config.yaml
qk_norm: false
init: "normal"
beta1: 0.95
warmup_steps: 302
dataset: "wikipedia_en"
MLP neurons of a small language model. Each row is named by its layer, matrix (gate and up: input weights) and neuron, and shows model dimensions 64-191. Each number is 200 + 40 x the weight over its row's rms, rounded and kept within 0 to 999. A neuron's up and down rows have the sign that makes its largest values positive.
Before each neuron's rows, "fires on" lists the tokens most often at its 100 highest values on Wikipedia text that the model never trained on. A number after a token or word is its count.

fires on: "ban" 12, "ri" 9, "li" 9, "chi" 7, "as" 7, "e" 7
L10.gate471,219,207,171,240,240,281,283,174,242,262,238,223,205,192,155,241,206,148,155,213,193,191,155,180,278,196,136,210,222,187,216,287,145,124,187,272,137,159,206,222,202,134,197,196,207,223,203,162,205,211,226,226,231,200,190,205,203,176,156,269,152,165,233,216,202,249,163,217,191,220,147,193,139,141,216,176,195,193,277,199,279,250,227,197,231,226,213,202,177,186,246,211,126,210,232,261,168,211,129,245,247,216,222,190,163,173,264,164,172,226,123,255,263,124,198,186,164,171,206,191,286,138,145,218,203,262,174,202
L10.up471,234,195,221,131,174,141,260,211,183,142,175,187,245,213,150,178,218,188,185,186,175,223,148,133,245,219,173,118,269,207,226,225,179,151,287,256,204,165,207,181,264,158,186,181,277,217,159,141,237,223,179,187,233,274,205,148,233,116,216,187,241,180,211,138,245,118,220,152,222,251,206,169,147,197,212,224,185,141,207,188,242,268,152,168,256,228,245,185,150,179,172,211,185,185,164,184,156,186,252,214,197,189,138,200,175,294,178,211,207,193,200,166,261,177,167,182,240,283,208,242,228,210,124,207,191,233,269,267

fires on: "\n" 36, "st" 14, " gr" 9, "s" 6, "-" 4
L12.gate862,215,159,149,230,80,224,216,198,247,245,217,175,262,168,229,218,178,187,203,184,198,218,198,240,220,247,231,269,216,164,222,226,127,208,246,151,217,232,167,231,227,249,240,204,251,226,199,161,269,182,206,161,244,258,270,199,135,187,179,248,159,199,242,207,266,146,173,239,229,197,233,232,200,112,245,170,180,202,130,175,191,211,179,197,104,242,226,172,206,186,194,184,185,199,163,89,156,286,222,167,284,133,246,205,226,114,270,152,245,128,157,204,179,240,141,212,141,244,192,260,140,210,228,197,110,255,202,178
L12.up862,182,185,172,149,234,169,156,226,241,176,201,151,243,165,211,251,94,320,275,253,292,207,139,251,264,248,219,206,191,151,304,157,149,152,201,207,127,236,201,228,219,178,211,148,252,183,212,248,242,281,153,170,194,236,160,192,178,177,190,208,211,164,200,214,135,187,226,210,171,176,224,253,187,189,179,171,219,197,195,262,146,223,215,208,144,274,240,198,178,189,168,130,168,200,259,221,175,267,251,193,223,198,220,113,231,324,234,213,111,160,202,274,178,208,169,163,193,237,222,140,254,179,265,243,235,171,286,185

fires on: "d" 16, "ed" 15, "ke" 10, "hi" 7, "ing" 7
L6.gate735,240,163,280,109,230,196,217,250,220,150,124,170,239,162,213,297,244,169,232,228,208,188,218,205,196,203,207,172,203,240,216,215,193,168,239,170,196,193,164,218,182,212,244,259,211,194,234,146,263,151,134,191,256,217,152,188,230,255,151,219,173,198,193,234,192,185,153,190,243,192,211,247,179,227,197,204,166,208,219,207,224,228,274,174,232,164,240,198,193,182,193,194,266,208,231,220,185,225,64,185,229,223,243,243,166,148,206,154,174,100,155,205,243,162,191,198,222,235,260,222,134,223,195,133,244,175,183,216
L6.up735,270,169,189,196,218,193,154,273,191,161,279,144,205,170,135,210,193,230,222,202,190,203,229,162,214,171,188,102,178,204,160,188,166,217,117,198,109,204,254,202,170,197,222,204,209,143,174,187,173,188,214,143,247,259,194,280,229,233,225,247,167,205,205,209,249,220,203,238,102,198,176,149,212,244,204,269,209,196,225,198,141,185,221,138,156,187,232,241,136,191,242,151,240,214,270,208,189,233,172,191,197,219,167,200,210,172,234,164,218,227,177,127,237,232,174,202,169,152,234,185,117,222,174,179,321,259,202,133

fires on: "s" 21, "re" 11, "ro" 10, "n" 8, "ic" 5, "c" 4
L6.gate789,200,194,198,222,214,175,129,195,279,135,226,202,188,149,228,174,180,246,176,201,201,210,159,191,203,237,274,270,238,243,141,229,208,240,242,195,151,201,192,223,214,192,235,257,169,206,117,140,264,190,256,178,204,210,117,217,125,240,269,204,194,176,174,169,198,182,209,254,174,272,190,199,132,192,129,173,180,108,208,201,261,155,257,211,167,195,176,195,145,186,186,202,214,287,256,171,74,246,171,142,139,171,207,255,189,198,255,228,258,249,113,230,206,212,188,208,266,139,214,266,240,144,138,250,191,174,173,139
L6.up789,190,236,174,161,194,168,183,148,136,239,292,138,219,203,245,179,184,244,147,225,178,146,182,206,211,217,214,218,188,219,178,188,154,282,187,177,157,202,166,241,260,221,157,230,211,210,258,140,161,212,199,169,187,206,185,187,140,215,189,170,231,300,244,262,220,159,177,215,218,144,149,121,161,200,192,187,192,158,196,247,238,209,296,229,229,240,193,206,252,154,206,227,227,226,238,186,198,203,110,178,142,154,228,228,225,161,241,159,183,220,143,159,160,168,205,159,289,192,196,225,183,343,289,176,217,123,230,170

fires on: "ular" 14, "mon" 11, "li" 11, "ar" 9, "ri" 5, "y" 5
L8.gate1224,174,228,212,222,227,249,242,201,291,274,226,282,180,205,104,212,236,198,208,184,197,206,213,217,186,238,207,209,249,170,189,189,174,225,200,188,191,154,194,167,184,237,207,208,239,189,203,232,188,233,260,283,267,181,209,208,180,223,144,316,165,192,172,216,235,225,202,221,211,268,163,181,88,141,248,188,212,204,195,135,223,244,234,166,150,276,213,183,133,244,161,181,190,182,173,200,144,193,200,220,196,200,284,214,148,263,224,231,224,116,185,207,190,186,176,217,256,240,242,210,206,123,114,219,203,171,198,235
L8.up1224,216,143,199,226,242,210,192,195,219,222,209,235,188,209,141,213,228,269,220,176,256,168,249,211,210,259,242,105,245,195,211,176,250,253,202,206,194,264,234,176,216,233,211,222,184,137,185,133,207,245,199,206,214,176,168,121,199,244,196,228,246,217,172,165,224,201,165,132,146,247,245,184,216,166,208,289,183,189,155,164,217,236,157,222,155,244,200,178,114,155,159,222,200,181,174,240,265,156,247,264,225,226,224,203,180,229,149,172,172,171,195,161,281,219,217,216,167,248,232,148,211,204,80,136,187,233,180,263

fires on: "s" 40, "c" 20, "m" 10, "am" 5, "h" 5
L10.gate1059,135,264,197,132,211,184,192,127,213,225,245,232,161,192,219,165,222,142,173,207,146,182,195,253,240,277,227,228,220,193,127,189,167,215,215,239,194,185,182,237,264,287,237,197,140,186,164,212,233,207,245,266,205,231,158,228,216,247,210,278,122,149,188,176,222,180,150,199,168,273,125,170,203,192,189,173,190,204,234,213,206,186,256,230,221,182,137,152,254,132,194,229,246,163,243,203,187,254,182,178,223,153,255,273,223,238,263,256,214,214,162,199,192,184,127,136,209,169,233,109,191,159,261,210,212,207,224,149
L10.up1059,205,204,148,155,249,158,194,136,199,152,171,277,181,222,282,239,194,234,182,291,307,122,290,191,157,173,110,159,170,192,196,132,171,224,116,230,228,148,191,232,254,188,243,179,232,194,224,253,227,188,179,227,199,231,142,124,235,183,154,184,182,178,199,171,228,242,187,258,213,170,153,200,215,113,153,176,226,228,214,208,210,255,257,213,215,259,188,219,254,194,157,242,182,198,171,204,230,307,129,212,180,156,230,158,180,175,223,154,191,209,137,202,234,251,170,99,250,180,172,176,239,193,213,170,241,223,188,225

fires on: "s" 30, " re" 17, "-" 9, "es" 8, "ur" 7, "c" 7
L10.gate622,208,274,157,279,220,207,251,195,197,248,182,221,254,208,192,275,171,184,211,223,163,216,182,187,263,113,226,208,229,198,213,189,170,187,219,194,238,225,179,179,208,193,198,175,202,247,218,283,201,219,231,228,190,293,208,222,184,101,158,242,226,194,282,175,240,188,150,192,138,145,172,231,219,173,212,202,202,167,210,166,142,274,241,248,218,237,203,175,245,161,166,235,220,218,215,257,216,249,185,242,170,158,174,186,207,118,203,170,201,168,309,196,271,190,243,238,150,190,153,222,210,112,241,249,186,252,264,186
L10.up622,205,202,161,171,228,200,155,147,226,157,187,182,202,140,183,212,163,197,295,235,275,198,238,190,214,312,140,235,163,235,188,158,205,183,199,274,162,222,211,225,204,168,213,172,193,240,161,231,206,205,245,175,203,190,148,183,224,79,242,120,180,246,163,155,221,200,182,179,231,211,220,215,200,146,193,148,144,208,202,230,149,185,216,193,206,275,173,223,242,172,252,190,218,189,190,282,187,215,189,222,227,247,133,152,199,233,179,250,242,118,195,196,226,277,233,175,241,201,212,174,200,200,160,219,194,170,259,196

fires on: " —" 43, "un" 11, "ill" 9, "de" 8, "und" 7
L4.gate1171,156,181,193,148,148,147,262,233,123,163,220,211,179,196,204,275,238,233,180,197,186,262,189,202,192,194,201,199,211,189,172,190,190,181,205,135,208,238,113,232,201,171,244,175,175,225,180,216,218,187,247,211,218,177,226,191,204,303,202,194,243,280,232,236,199,233,153,210,209,168,208,140,189,236,197,120,188,141,221,205,235,172,205,247,225,230,159,214,217,167,210,174,228,174,244,136,227,253,218,158,221,226,142,159,235,208,219,244,211,298,259,127,209,187,171,192,180,231,211,151,182,213,223,200,219,166,161,255
L4.up1171,220,129,234,175,215,149,185,221,201,197,157,213,232,178,167,178,230,141,121,235,212,247,180,218,242,192,202,178,218,166,210,198,275,241,221,143,236,255,149,177,256,146,272,156,240,191,201,112,163,186,294,141,111,192,188,269,187,234,162,180,257,252,175,267,256,184,216,219,186,194,257,146,140,168,268,231,166,248,148,141,213,162,228,156,222,186,253,199,158,179,249,235,212,149,160,167,210,154,228,197,192,191,197,193,213,202,171,238,231,221,218,192,193,202,168,273,92,207,259,272,159,210,226,241,180,166,170,151

fires on: "-" 20, " was" 12, " 19" 12, "," 7, "aged" 6, " 18" 6
L8.gate691,142,239,229,208,200,143,228,185,203,213,177,139,219,242,153,249,188,256,252,198,182,161,193,280,191,166,158,262,199,206,202,129,233,244,221,212,251,238,190,204,274,196,152,211,219,205,178,210,222,190,259,198,226,138,224,161,128,146,227,231,153,193,247,216,205,178,236,158,164,275,221,214,168,237,167,206,236,238,208,203,312,186,197,216,193,147,197,170,293,184,263,271,265,240,214,249,200,172,234,168,207,221,197,223,197,185,165,211,251,200,216,215,102,144,169,182,211,130,211,238,152,228,279,174,166,135,116,264
L8.up691,154,256,214,224,258,252,226,127,213,221,127,182,216,249,245,223,217,225,292,157,161,166,158,199,224,173,263,222,234,242,218,278,230,205,157,187,154,206,211,196,215,250,176,170,217,234,255,174,235,164,207,167,150,225,189,193,138,230,188,188,235,193,189,184,213,207,232,303,138,284,228,156,181,254,192,243,183,179,215,232,193,228,220,174,257,151,226,213,231,186,191,240,187,255,192,180,183,235,249,180,193,153,141,200,192,254,235,161,292,208,187,176,207,187,307,201,281,200,207,172,227,191,264,136,81,159,192,189

fires on: " National" 24, "d" 18, "hy" 13, "ence" 13, "ident" 7, "gu" 7
L2.gate338,161,188,231,169,156,231,173,98,180,191,219,137,200,192,219,208,246,199,181,228,241,159,188,170,258,193,143,167,249,257,254,137,130,118,187,196,212,210,175,252,223,206,212,204,233,172,252,234,140,196,231,126,245,280,163,244,194,176,186,196,187,234,206,187,203,276,168,187,214,270,213,189,158,294,123,181,190,257,207,158,238,222,263,181,182,187,129,203,231,194,194,170,130,219,214,186,188,185,180,165,114,187,213,261,235,155,301,193,195,247,199,137,285,144,216,218,198,156,265,245,258,202,224,110,189,164,227,219
L2.up338,182,170,191,163,195,162,180,229,233,125,215,201,167,172,153,220,201,173,151,222,188,195,117,140,204,228,167,212,228,200,158,217,220,264,237,184,166,252,167,241,275,229,210,181,195,177,205,192,186,160,184,169,195,285,199,193,122,138,237,168,185,179,245,142,159,168,222,166,167,239,192,200,245,263,117,219,249,163,155,175,192,240,168,180,185,223,105,149,162,146,251,127,102,176,205,123,242,145,195,168,264,220,123,119,186,195,245,219,186,150,134,189,209,177,227,201,217,192,263,145,240,210,222,161,166,222,176,200

fires on: " De" 94, "de" 6
L2.gate1093,197,261,187,207,132,183,244,199,172,139,180,208,222,177,140,266,212,143,134,212,208,210,153,182,264,191,157,211,205,204,220,177,250,176,173,166,165,234,141,278,197,186,264,210,207,298,300,220,247,156,241,231,183,177,230,204,179,210,165,181,223,242,184,166,199,216,119,238,175,203,131,181,221,226,205,226,221,110,181,127,192,199,199,261,167,162,185,208,181,193,186,137,225,214,205,228,165,273,187,274,260,201,198,133,198,204,189,222,194,268,206,171,169,232,211,232,178,271,173,257,191,215,108,198,251,195,149,240
L2.up1093,256,214,169,219,131,165,234,170,236,130,157,209,226,191,116,194,277,149,181,144,260,266,134,160,259,232,188,223,264,224,186,180,230,189,208,174,206,194,150,236,186,149,263,186,211,186,209,225,229,229,295,232,240,184,195,194,245,169,211,197,242,189,179,261,190,234,230,213,99,241,150,117,223,212,236,198,217,231,194,172,210,192,211,220,190,126,152,217,217,187,201,188,208,227,226,213,189,273,173,200,174,165,197,188,152,174,195,211,229,212,155,179,231,211,179,234,196,197,203,231,229,194,109,167,205,93,178,204

fires on: "ri" 16, "li" 15, "n" 14, "u" 11, "s" 6
L6.gate162,201,223,135,196,167,236,188,193,151,152,189,156,169,210,149,245,253,213,195,224,152,212,267,187,224,189,175,235,211,179,232,105,174,234,219,191,256,173,194,203,236,241,136,227,246,226,156,181,180,250,229,269,200,168,120,99,205,213,226,185,159,162,139,211,173,248,223,242,148,227,159,170,160,193,142,141,236,127,237,223,185,248,199,233,188,193,231,171,266,206,179,176,203,226,220,222,98,252,204,258,316,160,230,220,208,230,208,220,193,238,195,201,170,234,262,295,133,265,186,193,188,168,136,144,216,214,193,241
L6.up162,203,228,193,134,128,145,254,175,213,188,205,201,219,160,172,147,193,261,205,209,156,153,220,222,212,237,215,146,254,262,176,170,85,236,191,204,218,166,160,221,256,295,176,231,213,171,177,190,166,202,119,282,209,153,167,189,230,257,213,176,206,208,147,270,244,283,268,179,207,214,208,174,209,232,220,207,223,169,168,187,201,226,252,282,172,235,187,187,242,174,182,199,192,202,229,189,241,214,172,184,211,194,238,288,292,177,241,229,255,232,215,227,159,298,175,147,269,199,164,188,209,253,302,271,231,149,190,128

fires on: "e" 34, "ie" 13, "y" 9, "ing" 7, "ke" 6
L6.gate635,130,235,120,151,233,210,148,188,202,139,235,177,202,227,197,253,229,147,217,202,274,184,233,218,245,281,285,192,192,122,247,212,190,181,156,212,220,175,222,215,150,186,240,167,185,206,279,219,181,175,100,194,205,183,201,255,289,216,184,258,160,153,216,164,221,208,172,186,190,232,201,263,141,249,261,178,230,188,186,236,219,198,272,229,186,203,154,258,214,177,205,165,244,221,232,231,168,254,166,228,121,265,212,273,195,131,249,159,149,177,180,136,232,220,282,211,225,242,175,214,231,202,153,136,179,197,104,205
L6.up635,193,206,160,243,188,217,197,131,219,203,230,171,226,121,146,229,215,116,184,211,273,248,205,165,227,226,175,210,227,214,203,252,186,182,118,159,230,200,205,277,156,181,219,182,185,250,197,239,186,161,216,155,255,213,192,252,283,81,172,186,155,170,184,228,246,184,189,244,180,227,190,145,232,195,231,153,198,173,193,154,211,182,253,215,283,225,210,136,240,215,217,167,204,243,194,229,200,268,219,158,201,223,196,214,201,166,261,158,107,178,210,208,179,192,235,242,186,127,248,193,139,116,190,234,224,151,236,178

fires on: " qu" 36, " Qu" 28, " cl" 19, "gi" 6, "gra" 5
L2.gate160,180,199,196,216,172,209,237,163,161,252,187,163,186,203,147,162,176,230,163,206,202,186,199,251,227,167,193,195,191,232,235,181,212,154,206,161,197,117,161,207,211,188,280,222,179,286,213,298,226,215,108,248,192,140,187,192,201,149,193,214,215,216,233,242,164,229,193,173,141,285,164,213,201,198,232,210,158,173,248,225,161,202,275,211,109,179,205,162,273,195,223,192,218,176,306,227,200,150,171,127,161,194,203,193,223,242,235,228,240,235,255,161,136,243,208,220,189,192,199,165,221,238,145,232,223,137,241,261
L2.up160,190,168,174,158,140,194,214,205,263,206,182,110,222,217,206,226,223,159,151,203,202,235,192,222,233,195,175,240,230,162,176,132,170,201,166,140,189,186,172,267,228,169,250,232,177,298,196,299,214,269,183,181,206,158,230,203,190,173,215,214,208,225,150,237,189,193,198,212,113,216,161,202,214,211,196,205,225,173,171,166,121,202,258,212,115,130,238,177,248,174,235,144,265,160,137,141,212,193,184,145,183,203,161,173,147,210,156,173,248,220,196,193,152,175,202,308,171,224,210,186,231,221,156,244,175,69,197,259

fires on: "ar" 24, " Air" 18, " medal" 12, "et" 11, "c" 10, " Star" 9
L2.gate178,184,207,212,240,170,172,217,204,205,248,168,221,155,162,186,169,161,181,204,209,192,171,194,259,197,148,178,198,228,188,198,200,143,212,176,221,228,257,171,168,302,96,256,180,234,240,192,156,222,151,204,188,241,197,162,206,282,243,222,232,118,213,235,229,200,228,185,192,233,263,131,185,227,147,142,193,221,195,248,184,227,206,266,251,170,238,211,228,277,170,219,241,187,165,151,224,170,212,214,238,213,193,209,218,254,157,184,238,263,177,184,162,225,214,167,186,170,207,184,186,224,209,253,236,298,227,157,208
L2.up178,186,177,195,226,209,200,195,164,229,214,207,226,143,134,206,216,144,249,213,200,201,179,172,230,143,119,187,146,266,145,250,237,175,230,258,133,184,233,194,219,167,168,212,246,260,157,182,179,161,208,189,220,271,205,244,243,234,261,176,235,190,178,209,190,220,193,192,182,205,261,176,170,212,151,180,239,193,219,220,141,237,211,197,179,201,247,229,224,250,251,230,190,211,210,114,156,188,176,195,221,191,221,184,177,227,157,155,247,251,123,190,119,227,186,244,185,148,157,193,232,232,180,221,202,242,224,146,193

fires on: " member" 22, " opera" 21, " group" 11, " number" 11, " host" 8, " main" 7
L4.gate1154,221,158,297,115,202,181,214,243,220,263,183,173,227,148,157,202,223,117,179,253,172,205,176,245,205,125,167,225,249,102,209,165,168,198,246,197,273,161,226,187,182,168,187,223,153,146,208,245,288,232,152,227,232,145,193,237,195,182,165,220,152,96,230,200,187,204,224,189,195,210,219,139,169,321,203,214,172,214,183,131,204,240,129,278,224,188,287,147,212,159,209,142,208,194,183,236,181,214,181,199,247,225,230,196,215,180,188,220,240,186,221,226,165,251,194,254,203,225,205,159,232,105,187,175,243,167,108,139
L4.up1154,246,157,149,213,180,152,210,279,187,190,179,231,164,179,187,174,250,190,180,240,188,226,188,187,200,145,167,222,268,201,233,260,185,177,263,225,205,144,171,248,191,141,156,232,213,125,180,238,218,214,210,178,197,196,222,221,216,242,232,207,180,175,175,175,215,238,196,222,189,284,192,178,94,253,220,197,218,180,142,141,231,200,83,223,220,166,263,256,138,223,206,129,175,139,245,166,183,217,47,197,215,247,227,211,200,259,220,143,199,184,221,251,149,233,194,206,212,116,127,208,264,141,189,162,251,237,198,202

fires on: " \"" 45, "ers" 12, "-" 8
L12.gate114,194,261,208,188,166,200,180,179,155,223,246,237,202,206,170,221,211,228,134,223,123,168,248,174,173,179,220,246,126,245,217,202,177,155,163,252,205,186,207,292,226,184,200,127,242,241,138,268,214,188,223,224,235,200,176,158,176,208,165,271,152,192,186,153,187,189,177,178,220,189,264,161,157,308,209,235,176,201,168,247,169,157,167,184,143,244,87,221,157,228,155,195,201,164,208,275,144,174,245,190,219,218,168,267,140,197,196,220,224,199,179,214,219,195,140,203,206,150,212,189,170,146,197,223,215,190,147,144
L12.up114,231,219,214,217,232,213,213,114,205,171,229,215,187,101,176,182,305,224,143,195,234,227,276,155,147,138,289,237,239,193,173,188,242,179,178,273,218,183,194,154,218,120,200,191,261,208,247,283,217,257,212,178,274,196,129,153,285,176,186,213,164,217,243,188,193,171,215,205,213,226,197,174,196,209,114,161,146,187,260,181,170,80,215,174,126,198,179,201,216,173,165,152,163,152,164,193,128,207,153,200,240,244,154,223,155,204,131,160,231,225,213,163,265,230,258,206,194,193,190,196,215,192,306,147,248,205,162,219

fires on: "in" 23, "d" 19, " In" 12, "de" 11, "In" 11, "duc" 7
L2.gate1116,160,246,246,234,178,150,189,233,227,240,235,154,213,223,173,206,209,235,180,232,212,163,256,173,238,191,147,156,202,178,173,155,204,168,233,180,131,212,157,253,247,211,234,196,210,261,242,168,223,214,222,199,203,209,221,215,179,221,245,180,219,185,181,219,203,211,234,199,247,240,167,212,149,239,284,190,164,150,152,146,239,165,189,143,135,284,261,223,217,213,178,173,261,207,242,258,134,243,166,204,247,163,171,162,188,199,184,256,231,242,229,122,213,183,199,216,242,200,199,215,158,203,241,239,200,201,179,205
L2.up1116,234,290,244,211,142,194,177,242,187,218,255,182,241,215,200,214,238,192,197,272,278,207,213,237,282,216,171,194,242,209,168,226,187,227,218,137,193,253,222,250,231,214,200,180,216,210,219,194,171,201,241,154,207,198,250,190,211,110,252,165,228,115,234,226,213,207,225,162,220,260,171,242,163,164,191,163,149,211,170,137,243,174,149,129,169,204,230,234,215,228,262,247,192,207,239,182,139,256,161,156,252,247,260,191,132,209,152,256,206,195,189,141,178,125,216,267,162,151,260,213,255,221,141,149,198,208,164,202

fires on: " addition" 14, " main" 14, " host" 9, " region" 9, "ach" 7, "ular" 6
L4.gate1200,221,258,254,172,213,219,280,272,204,269,247,173,177,180,192,160,128,142,222,180,200,206,203,257,295,207,236,250,242,162,178,195,231,219,225,183,213,227,171,253,147,167,212,258,199,239,181,189,259,236,120,231,179,234,158,246,172,252,220,202,214,163,221,250,280,142,235,185,196,197,234,191,225,283,219,211,198,162,266,180,221,198,231,228,160,218,206,85,148,182,146,188,210,137,193,174,201,196,266,175,201,161,208,256,194,188,209,175,276,179,193,210,148,146,206,214,194,149,157,197,240,168,168,222,230,211,178,219
L4.up1200,228,259,173,166,208,185,247,271,185,236,229,188,182,235,180,195,150,145,178,174,171,147,208,204,275,233,187,283,294,206,196,220,183,183,197,126,206,227,198,166,246,208,147,247,157,224,174,189,202,250,146,167,171,160,135,230,236,131,194,290,182,187,162,243,222,236,196,246,228,201,177,224,222,214,263,208,213,162,242,143,175,249,145,161,206,219,184,172,184,206,106,197,249,174,301,161,201,178,175,203,205,215,229,231,192,186,262,181,201,216,190,215,254,211,217,138,177,158,172,134,266,198,157,232,225,204,131,173

fires on: "s" 76
L8.gate1131,169,189,189,201,204,230,260,215,160,180,220,195,131,171,180,289,183,210,174,222,246,207,203,266,195,161,173,208,180,195,49,190,159,107,192,114,327,152,166,246,138,91,199,151,181,229,127,181,210,291,215,241,233,231,188,173,250,213,176,173,200,175,257,211,287,216,132,221,180,197,164,232,157,249,187,170,212,177,200,193,236,240,204,188,195,211,133,232,221,167,290,183,200,255,265,222,105,290,166,207,212,259,203,161,186,191,210,201,236,213,271,187,182,212,166,236,250,172,189,193,193,184,219,267,169,240,172,138
L8.up1131,140,216,207,159,169,187,252,196,180,207,208,236,181,283,185,305,222,227,134,143,136,238,180,152,143,204,166,236,168,206,166,228,192,175,194,166,336,195,168,157,185,197,202,229,141,156,186,173,185,184,275,161,176,189,197,171,266,221,225,107,237,142,203,220,267,177,159,175,222,275,215,140,226,180,238,152,172,175,231,196,244,213,213,220,196,214,198,178,170,188,255,205,142,176,242,182,130,239,255,133,196,171,183,189,175,134,132,216,244,200,242,131,182,248,99,184,195,187,264,215,197,235,189,226,90,256,152,256

fires on: "ine" 19, " power" 13, " number" 11, "ce" 9, "N" 8
L4.gate311,194,112,180,172,194,180,199,208,225,163,188,187,182,162,208,263,202,170,151,218,242,175,120,202,199,206,251,252,254,258,145,168,211,167,219,274,304,197,207,197,201,182,211,260,243,215,266,185,216,235,127,238,201,216,210,206,200,215,287,204,159,189,208,154,122,148,169,210,185,214,230,145,146,179,188,204,186,132,244,97,149,221,203,240,164,262,174,205,116,174,172,234,161,274,156,284,123,151,183,225,235,112,231,241,158,237,173,219,192,152,195,137,140,162,258,238,221,214,243,206,260,201,144,181,170,226,214,155
L4.up311,202,210,130,182,222,302,206,209,210,136,198,129,239,155,118,256,240,119,212,261,214,194,218,243,228,156,150,159,117,165,208,102,263,209,205,244,186,227,228,189,195,161,219,147,212,143,179,207,101,221,147,173,215,176,170,258,296,256,164,222,220,245,181,219,177,146,193,267,239,144,185,243,235,199,237,169,130,225,171,194,236,214,127,224,216,279,244,163,189,181,192,184,240,178,205,226,285,232,168,206,256,229,197,187,221,208,232,188,164,200,175,283,113,168,216,191,198,187,123,225,169,228,262,196,155,193,280,250

fires on: "s" 20, "ing" 14, "ed" 9, "se" 6, "f" 6, "ical" 6
L6.gate34,181,203,182,249,276,157,219,211,214,174,193,242,189,158,136,280,212,192,170,220,182,215,147,164,238,139,227,307,233,132,179,143,184,158,206,173,306,152,218,299,117,147,195,161,211,269,171,208,204,171,205,292,243,174,161,278,240,98,187,209,136,218,205,157,132,147,193,197,208,167,119,249,174,191,188,219,170,208,138,114,196,199,251,184,232,245,162,222,201,229,237,165,172,224,265,139,130,247,186,241,171,196,232,161,133,228,186,211,228,235,197,187,188,234,144,256,211,230,207,171,212,182,229,222,254,248,207,198
L6.up34,194,185,143,123,189,242,184,216,246,149,197,262,267,188,167,269,227,199,158,173,139,227,191,206,235,185,226,224,148,156,152,171,231,182,210,243,216,230,126,213,172,174,172,185,249,247,126,199,247,195,223,170,188,148,211,172,231,156,197,105,208,266,164,151,172,129,188,206,273,201,209,204,222,139,248,290,179,211,183,172,171,175,155,157,190,205,245,214,133,186,187,203,211,186,204,184,224,134,203,162,156,197,159,205,148,250,151,228,301,233,214,156,277,256,183,216,170,181,160,232,250,180,234,178,208,267,203,149

fires on: " sp" 66, "cho" 17, "aff" 13, "ef" 4
L2.gate1264,152,169,177,203,191,215,211,182,201,169,203,242,218,168,212,254,180,176,180,152,170,238,253,225,229,265,255,214,176,172,225,166,178,274,245,130,169,226,127,176,263,167,229,120,207,277,190,264,293,266,121,170,193,181,241,174,219,164,186,259,238,195,164,145,171,223,283,170,170,287,220,221,182,280,194,197,213,191,210,226,145,196,186,154,204,163,230,188,253,173,189,237,232,231,219,143,209,151,202,190,187,201,168,195,174,277,195,171,176,259,236,257,221,197,186,205,205,214,112,188,119,247,245,190,224,182,237,149
L2.up1264,210,217,208,267,182,212,279,153,294,216,192,248,213,221,213,220,134,234,191,217,138,248,226,208,154,194,293,150,151,232,182,149,191,203,164,188,188,222,171,124,233,244,198,125,228,273,188,237,256,199,201,184,214,190,195,245,210,252,152,238,236,158,163,194,193,216,257,187,242,241,226,204,193,214,173,223,213,233,208,272,157,142,309,161,184,230,256,171,230,153,156,237,237,177,254,193,197,228,197,210,210,134,199,197,205,179,218,215,266,232,190,261,161,192,214,223,182,262,124,212,170,228,163,220,206,243,259,160

fires on: " qu" 36, " Qu" 28, " long" 14, "val" 11, "el" 7, " short" 4
L2.gate1096,148,209,197,172,134,244,178,203,230,223,252,165,130,245,201,259,144,196,238,229,243,292,225,253,247,190,217,118,190,170,174,183,209,165,235,157,167,167,183,199,199,252,215,203,151,277,148,322,264,204,209,223,185,143,242,126,205,175,249,203,189,200,184,159,172,193,166,288,134,249,143,191,175,201,223,176,170,191,248,261,162,236,312,190,197,252,261,185,191,164,143,224,139,186,258,187,162,208,209,239,147,209,194,191,231,231,198,203,253,217,180,192,175,248,242,228,240,225,151,193,211,253,211,257,195,171,175,169
L2.up1096,135,241,184,226,229,228,203,253,214,237,197,172,193,256,223,144,122,201,207,225,189,273,175,139,226,187,220,242,110,193,203,176,184,168,200,227,176,155,194,219,229,167,227,223,140,255,148,217,208,212,226,226,229,130,159,218,222,148,174,244,211,170,264,223,157,159,214,304,145,287,194,192,257,208,189,197,237,172,195,218,147,186,247,247,249,190,236,141,187,216,195,212,220,186,217,162,189,197,157,232,238,252,220,118,172,277,182,279,201,227,236,215,231,127,152,303,184,141,235,189,219,246,186,152,242,179,246,184

fires on: "s" 32, "er" 12, "le" 7, "nd" 6, "e" 6, "der" 5
L8.gate95,183,187,237,219,210,191,238,195,144,172,232,203,140,236,165,276,185,163,100,251,167,191,186,231,178,181,202,241,197,233,192,135,211,138,139,166,238,172,167,291,145,189,192,150,181,197,153,280,217,220,155,219,209,127,234,222,210,190,153,253,147,160,206,164,207,191,222,255,137,235,86,157,220,168,240,206,178,179,187,219,181,258,122,187,163,233,155,196,172,200,220,193,175,256,218,223,210,208,144,233,122,190,188,241,232,259,233,224,191,147,147,184,156,217,192,271,250,164,189,249,256,212,125,255,228,165,177,193
L8.up95,138,226,232,132,206,228,173,217,236,139,151,178,191,227,158,226,233,192,185,151,160,231,200,190,177,217,205,275,236,187,202,129,178,174,194,261,277,152,270,226,219,162,202,125,196,173,193,248,239,269,317,178,199,180,209,221,185,247,181,171,228,150,207,184,201,171,273,235,189,191,169,174,213,121,201,201,205,113,229,243,234,208,179,231,182,239,189,212,217,235,206,223,207,261,156,248,146,253,197,209,161,183,166,314,132,198,162,199,114,183,141,281,156,209,187,299,198,126,197,235,191,180,118,245,134,186,193,180